config = dict(
    norm='rmsnorm',
    positions='rope',
    bias='none',
    init='normal',
    init_std_qkv=0.034,
    init_std_o=0.0,
    init_std_down=0.0,
    final_lr_fraction=0.05,
    dataset='wikipedia_en',
)
MLP neurons of a small language model. Each row is named by its layer, matrix (gate and up: input weights; down: output weights) and neuron, and shows model dimensions 80-175. Each number is 128 + 24 x the weight over its row's rms, rounded and kept within 0 to 255. Numbers have three digits each. A neuron's up and down rows have the sign that makes its largest values positive.
Before each neuron's rows, "raises" lists the tokens whose logits its output raises most directly, leaving later layers aside.

raises: "own", "ics", "ic", "ica", "ached"
L3.gate657:165117129135123143094111170144103174126091118139097117153138087161138136101137137142124160124126108103136104123150158132104100121145158154101147146126115131152114126159102165096099090121082128158159061108107139154127143132113135091132145167152109154164132109139072117104098088082128131098
L3.up657:170150142137108120120147160163129152139132083151096150124109115126155121142127157136158108120127147114142130116119095147102090137136125157142121139125137144131133107146112142078164136137126152130125086087090127149126161116147152137140129161150124130138145105135088149090118118113086117075
L3.down657:113135123129128120140134100066127108170154143139170120124112183088155147141117105126120138132107126143147136150090112122166135131119116090151153135131133117089114132116113101155142143138125102133142185177160120102133100145122126154137092084083144116131116133127195105136148136156123123174

raises: "ored", "ors", "ious", "ome", "our"
L18.gate241:170114132114104109108107095181130142142153086128131123135137137125163091170138108099138129146136089145115107140074118108135135116143116151073151085095132121114100173100123121145149125110098150089158112147137111104132121110154112137141136154123202129130153140129164104089138151134137153179
L18.up241:107144126133122087146123086158137123118103122156102124110115074135146102101147112156136108161120159105144123134094141101132118108139182137102113134153153128112068130086107117132127106118116133078167116157114147143089104109139143128132124114130141096080129152122140068098159158120148130146
L18.down241:115135089088129108128128147130126135114191105154108153158139121139127114130126096107162111115117107159143134086100137134165122115126179117136114112118162147114110163148112165165134153081114139127134114113087124135087143123158138141099146128076106097099131130159121095095163149151171137129

raises: "mer", "mit", "m", "me", "ward"
L2.gate676:143128088109136147143160137138123128115113175115160149113141105139151129139134149106106112113142099102102121147122091131076106133126158138120156118117134093111101161103118137160147100113160119157089133143086120160106094152120152112121130119119101097107143111177113139101134114074143131119
L2.up676:132098125082151142142146117130114123107086126121163131117140100148152125137126150096106089086141136122121126149128100152087139123164159140115154083142142116094125156111146157142083106155137141126099126150098131155081096148093125130142087126094074106151119120173118156080130116114126112117
L2.down676:118119089088107130114142144136085116101082168113152164127116108124136124121142142098119115101148109110093102121113080166081141138125157122106160122115116111115131139109098126109122114108114154149098127189091124177105120142135159148114116153110099094143116078154160140129158131077108101109

raises: " the", " the ", " the s", " the p", " the b"
L22.gate707:117112088173166120138128109163084113127113136111140111172095112104060150128122128115159141098093121110106151134114143145137145148151140167115150136174095141095104139134119138092072122133119119136127113128129159150135168108157156112125107104116146094129140147139125139147115107145162129153
L22.up707:104123104112137140156107078168109112122139137133134125124161104126107116128148106092130124109110094166156122170166117101158080144108150163100111161130132117144141130096098157161120113123144113118166072102123145159170125123135105100132136172158158153147128156089106108126121108166086103160
L22.down707:138134151141116129100108143109112121106164108143137125118127102151159136127103128113126134162150109119146103124126141150130157087121087108165118124115136135109172078132169103100163158122163138141102114145131137094086145133101138136105167139133093162160141114148089114079080154140114152135

raises: " his", " the s", " the", " the p", " the b"
L21.gate113:147106138158145134125122148169099136109132081109173120117121139137103109101106142121156161131145094093083084147122112156075128057152090156126118164118125112088123134126142083103125127149144131095131117154138131141102130139088087123136156118091102164114103098169096100146126110124126136153
L21.up113:113158128131130149131146123142169103130103110113091090129103165086101137074093107135153154120117174098123117146123160137133096159097124139090157124151119151111126148088153074128106106147110149118162138187152110154121108116171149154106124121135114143116124175117130134144130099145162107155
L21.down113:164099114149141127129138156157107158135138113124160179111146165168140111112126147130126148108124070117097097128114089147094139062144087143129137148117141106133142105143109094128167135124152128124113152151146137121127145149083134119139171126116128146152097115152113102097109176143091165069

raises: "7", "5", "3", "8", "6"
L2.gate481:152142096147106155108126144109144128112198088113141097092124127132128121113127105117153125088111109126123143173127113171073115124137120108076116100123118071161146113123144094123095139117137118147138171128101170129130122125130163125146112127136141110103169185156138143070116155171138107083
L2.up481:136158120125140168105152104130155135102178108116130136123128124148158139079128109119160121125118085162128134146111101134095131121152135091102135136098103091131134121124140123164099145086162133103129170112107152109107147124113158130119124148119139122119142169133129090059101144140116149143
L2.down481:101103139122135080119129116127089118122089130147123122142153149126107142130116132123109086142164153142136124087139136103199114126099133139129116130127191146100096160148121140137158098123098125116141117107136131148157134136101083147114123143120132139143112104104108127179182105068135164165

raises: "ified", "ification", "ique", "if", "ven"
L7.gate385:115128081149083098114100127123108104124122109127156108119148081088078133148106095128082096130147113101131158111113198135163135113117097157092140108116159148135152104151117109146131107093124160146121146145136164129145151139133133134118165137130133147125146117141116120119083115140123134144
L7.up385:135142137078129114103159146133140114101134123099127159042140123125108126122098161142069131170168131133118128151130093152121134126112122127135141137147154147147148123122112170154133129156165140125152131103104108109151176103139133146102169127103104108102113115159184145137113132119132181129
L7.down385:096125133111085115114135157094125114123121110118176124091178146151095141141084108146073096113176155101139119125113123127156138132122103128109128151187149137142161105149096139164148125108144150119167128127111122132156134087163112122109173095138114123109098127164143078119094116121111137104

raises: "s", "s and", "s of the", "s were", "sis"
L13.gate634:130151151101112148101139118172129124117135139127131156121107170149104086102123135140145124104147129094139164096155125128135147095043143143100173128137121139089105146110137138138117195133102152136118159104127178153118130082088100115120137171133130186132093145155115170123115120155116158119
L13.up634:113110183139141110111117151136117106094128176129133142121135145155089147149131110178142146133158144146134134118143104174132173160099092124105169137094104152099157138141094114126139144150114113132150134121134160067120128130106120107111106109047170128153132128127113162134068111094124150125
L13.down634:129144130134142115140132116142064118176123132152109067102152114108113130129123137095136120067129117108140090089134135134138139145117140139126095105124113111126116133084147156149137156119127101143144110128157116161129136134107146175065098117142105078119086167135146161156125115107142119150

raises: "ument", "ives", "iv", "ion of the", "ion of"
L22.gate390:105126133173146085154092133139120140095109109112116088141136130133119134149126122131112123125129058139124102117126135130109152120101124114153112157126115133071156106139159137179172110132168141171129097093132141179146116139148098130197129143151114142124124121145128129132134141141140112206
L22.up390:156156084139117098139128141171135159146120105109121122138180132087111139151124121115125119115122122150135119129134131125129143135148196132173102149112174130147071067137173146138148117140110139126091103133119138128121086110093156136134133149109159121155165164130120156129131152121166139127
L22.down390:109107148136118154106149114113109109120087155147096135117111151110105174167143143102151136089155122135162118094133086134155138119100158136140127142103087117136138089153153127174169133140153144132128108195116124139094124141120131160141115131121109173140085112167105129113150132109160114181

raises: "ies", "y of", "ies of", "ies.", "y"
L21.gate720:128129124124106147119145130126134099108124154049147107120149099164113120125105150149129140104117126143120119120102126097157160127105134146144158130126085080124118119125162136139139137113160179145102173098132167165133171176154154157125086126155095107141106143079153103109119174091140117127
L21.up720:173106111116137084095115082110109101163103110108099099166137146180133129115132115100157172122145164159168122106141120143160163150161135144141164114077113086189122160142158159105153153132143141146117131104125107146167147164118125122126154111147126124164158136123108132102147134129170143155
L21.down720:161136146083129114106143087143142131123139162148120095121112138116120121105086150060138168099174117140109112111107115099143105119140119142148132148077139165182170104188117161111135154105102108126094196106122105110138133143141113128124109139170110134173116168119115120098143136136144145150

raises: "ion of the", "ional", "ion", "ion.", "ion of"
L2.gate470:128124168120166163099102162080132114134112119119136144146121129128165158095098148130140106121130130082100123108086133143159099134081104160135136130158105111132180155096171097103141121143133139108116112141136079161089151068123135121131157153140139089186115125122138108161117130141128113152
L2.up470:070127130147147131104132142124133112159144122114141069159118151134163142125119142129145118113147107086119087095129150115152098141093125121159136100111152118148139145134140107107124128136087163106088090136168106180102151086118127159139137140140154125158120109121127121133124145140127142155
L2.down470:144148123157124094095087129111129093119116154112120134112098177112131130117106162100156091098153139094140134142131143113166098097118143145159158095113122137118147095135143133107085144126111158076121106146168143149081153077099150115143120122130124135148127120151142078143107124131155131160

raises: "s)", "s.", "s |", "s are", "s"
L22.gate282:154109149112144123091123145138136140118101135123153153099112139165069132109128147156106110070130127107167142096120090114130107117133108155105139130116124156092145112097132138134139178153150127136146086121149139120105131075160131116103119098152130127170136149132136103095108108143133131120
L22.up282:154162075044137151151098127173142129141105114138116121096078135121120110134095087118108128099128131117151103102125095118110091139141144152133104127127120107100125116126141127141097155146163139147102116125155098122093134054136108102112092115095122137148143147082108156106139152149142112140
L22.down282:137118157099125141129127156113110151096102132115107136129100147146147109143136132134124132135126103133083117143100146129141141109107140163122141121124131115136115059096119140106130145156143168145158132142123121139147081139166121157076136148160165128159133164120104143120123147111122134134

raises: "3", "5", "6", "4", "0"
L3.gate461:123137082144110162116087131103157158125150125117161070094137121155135104126170098139176132083107145145126136155148129150112160119152107141122113112123085090125158116126138117167104101123177150120107161130125152127113122146105134139158081163138125135120154152182114104093157140103119161106
L3.up461:128135113139163181115122119093153133151185094121140113083093115123106111129112098153148128103118131138107135104117097143080161132137133108122100146095090119142137073136151140159128112121165154155135202139108135143102119155145127131133118175138160126124173183176131097097121145121114132113
L3.down461:112093176130126079084152120146115116118096133112100090138133160132130137116142147108108124123141137122176119109131127099161079137097106124121113075144180138117126159128115142130143117148080127105109100132142138130166150152110097156140126138117105119119100103084119137170172127108130139123

raises: "==P", "==R", "====", "==S", "==C"
L10.gate358:171139150126132103123089154159162108114140100114134135141149117148089123130107114100116162153107096094136131144131133118127137108133093158119135190138125126152129158122158120148131142121150126130078156136168089163159110120157113128116144147145149128124110085109099129090146184138083124112
L10.up358:168126106121116114122079115147120099078149105115147121131120123182111142138144167069097138156142080111172132143119147149140143131157098155139157207101148139114135135164113123140116140120157147139105119140131113172126144125141103131148124128128119145102130095100148130080120165112156138143
L10.down358:178156133134141096138128124094123118100147122110166113108144118158119123151108126144094094149151117159125102119124123140126154166100115127151080116096131114090119129138115169131139150128113165151125141091157126163159136077087109132148134108120139146115181104077115108105126177162121110093

raises: "s are", "s.", "s were", "s", "s |"
L21.gate54:115116182098104139140126100178099155096129130109148116144183086139113171097145163128120130120184081140104121137133121128128110115122125131132140170136124136114113112131122116139172163121094143175136088138144148130084147131138055149121145162107145148126113170186117150104146134134122176160
L21.up54:082135089172143138123164154139137148172121128133136170167099139131132144123137143152113120118084121104155127122121133137149110130147134144133080169110161129126079113109134080114098133147120120123123145120099151126139148136102142060175160083082078103129128114137120114135144114153118124119
L21.down54:130135159105129131119138142108071141133147145130152116141152120110170106125149138118092160157166130145115145123165138156106113119098121118138151084124101145084126132134091143119177141133094124179122122139105111168078132123109097147140161125121153129130108148159142116103134134103133137203

raises: "adio", "aces", "oute", "ace", "acing"
L3.gate431:131111105116122073078098144130081146111103113111151119131098149104128072117152173167145137108106100146140123127122114104116148106139140128149117139106130183112129159114100139109155149133116148127171152105118156130181186091118065126152143137106132102154166089124152102087108141130119081090
L3.up431:130133115116130104094104144127096135098113122097146132121111155104135085130112161176135096102123099134111113137133125096099179157147113137142123148130133179080117152161114153132118135104116169132132166126139134119160160088110089129156144156129122113134154108116152119087092135160103104126
L3.down431:133139145127129174143146110137146135169159143160119156124116103132118138146133101095156130135125153161130139117127124123183084119088140108084110103109111110167126092098116099147143134150142097116101086111110125138107091162143182099104115123107125149121119117103128105167173160104127155132

raises: "gan", "ge", "go", "g", "hi"
L18.gate679:121150135147115118138123146131128146138112122105106119059133139133130108140102075133110112137108129120132121120123166160143136125186132159118138159135129117066119086140111115117145067146125135119146122143100144119156167151094165123155082154125122130071118155098108116130108125147128134122
L18.up679:121149158150119151144147187130112145138140153102140159117161137160125134129112098148079175172116094096152109126119124173127124107120105135127153123145094105171156090130098116110138138141102135114103145114094110128140108105124125119151111153137135136156123114143117157138121149160117120102
L18.down679:131111108149091100147151126107059128148127118127128139081117150114106129140087149166112116120122104082162111158142089179135105121157125152127109136137150101113115121171127137139149111126107123142118120139083124106108139107119114151145147095122100105139118124157124119137090107122058113107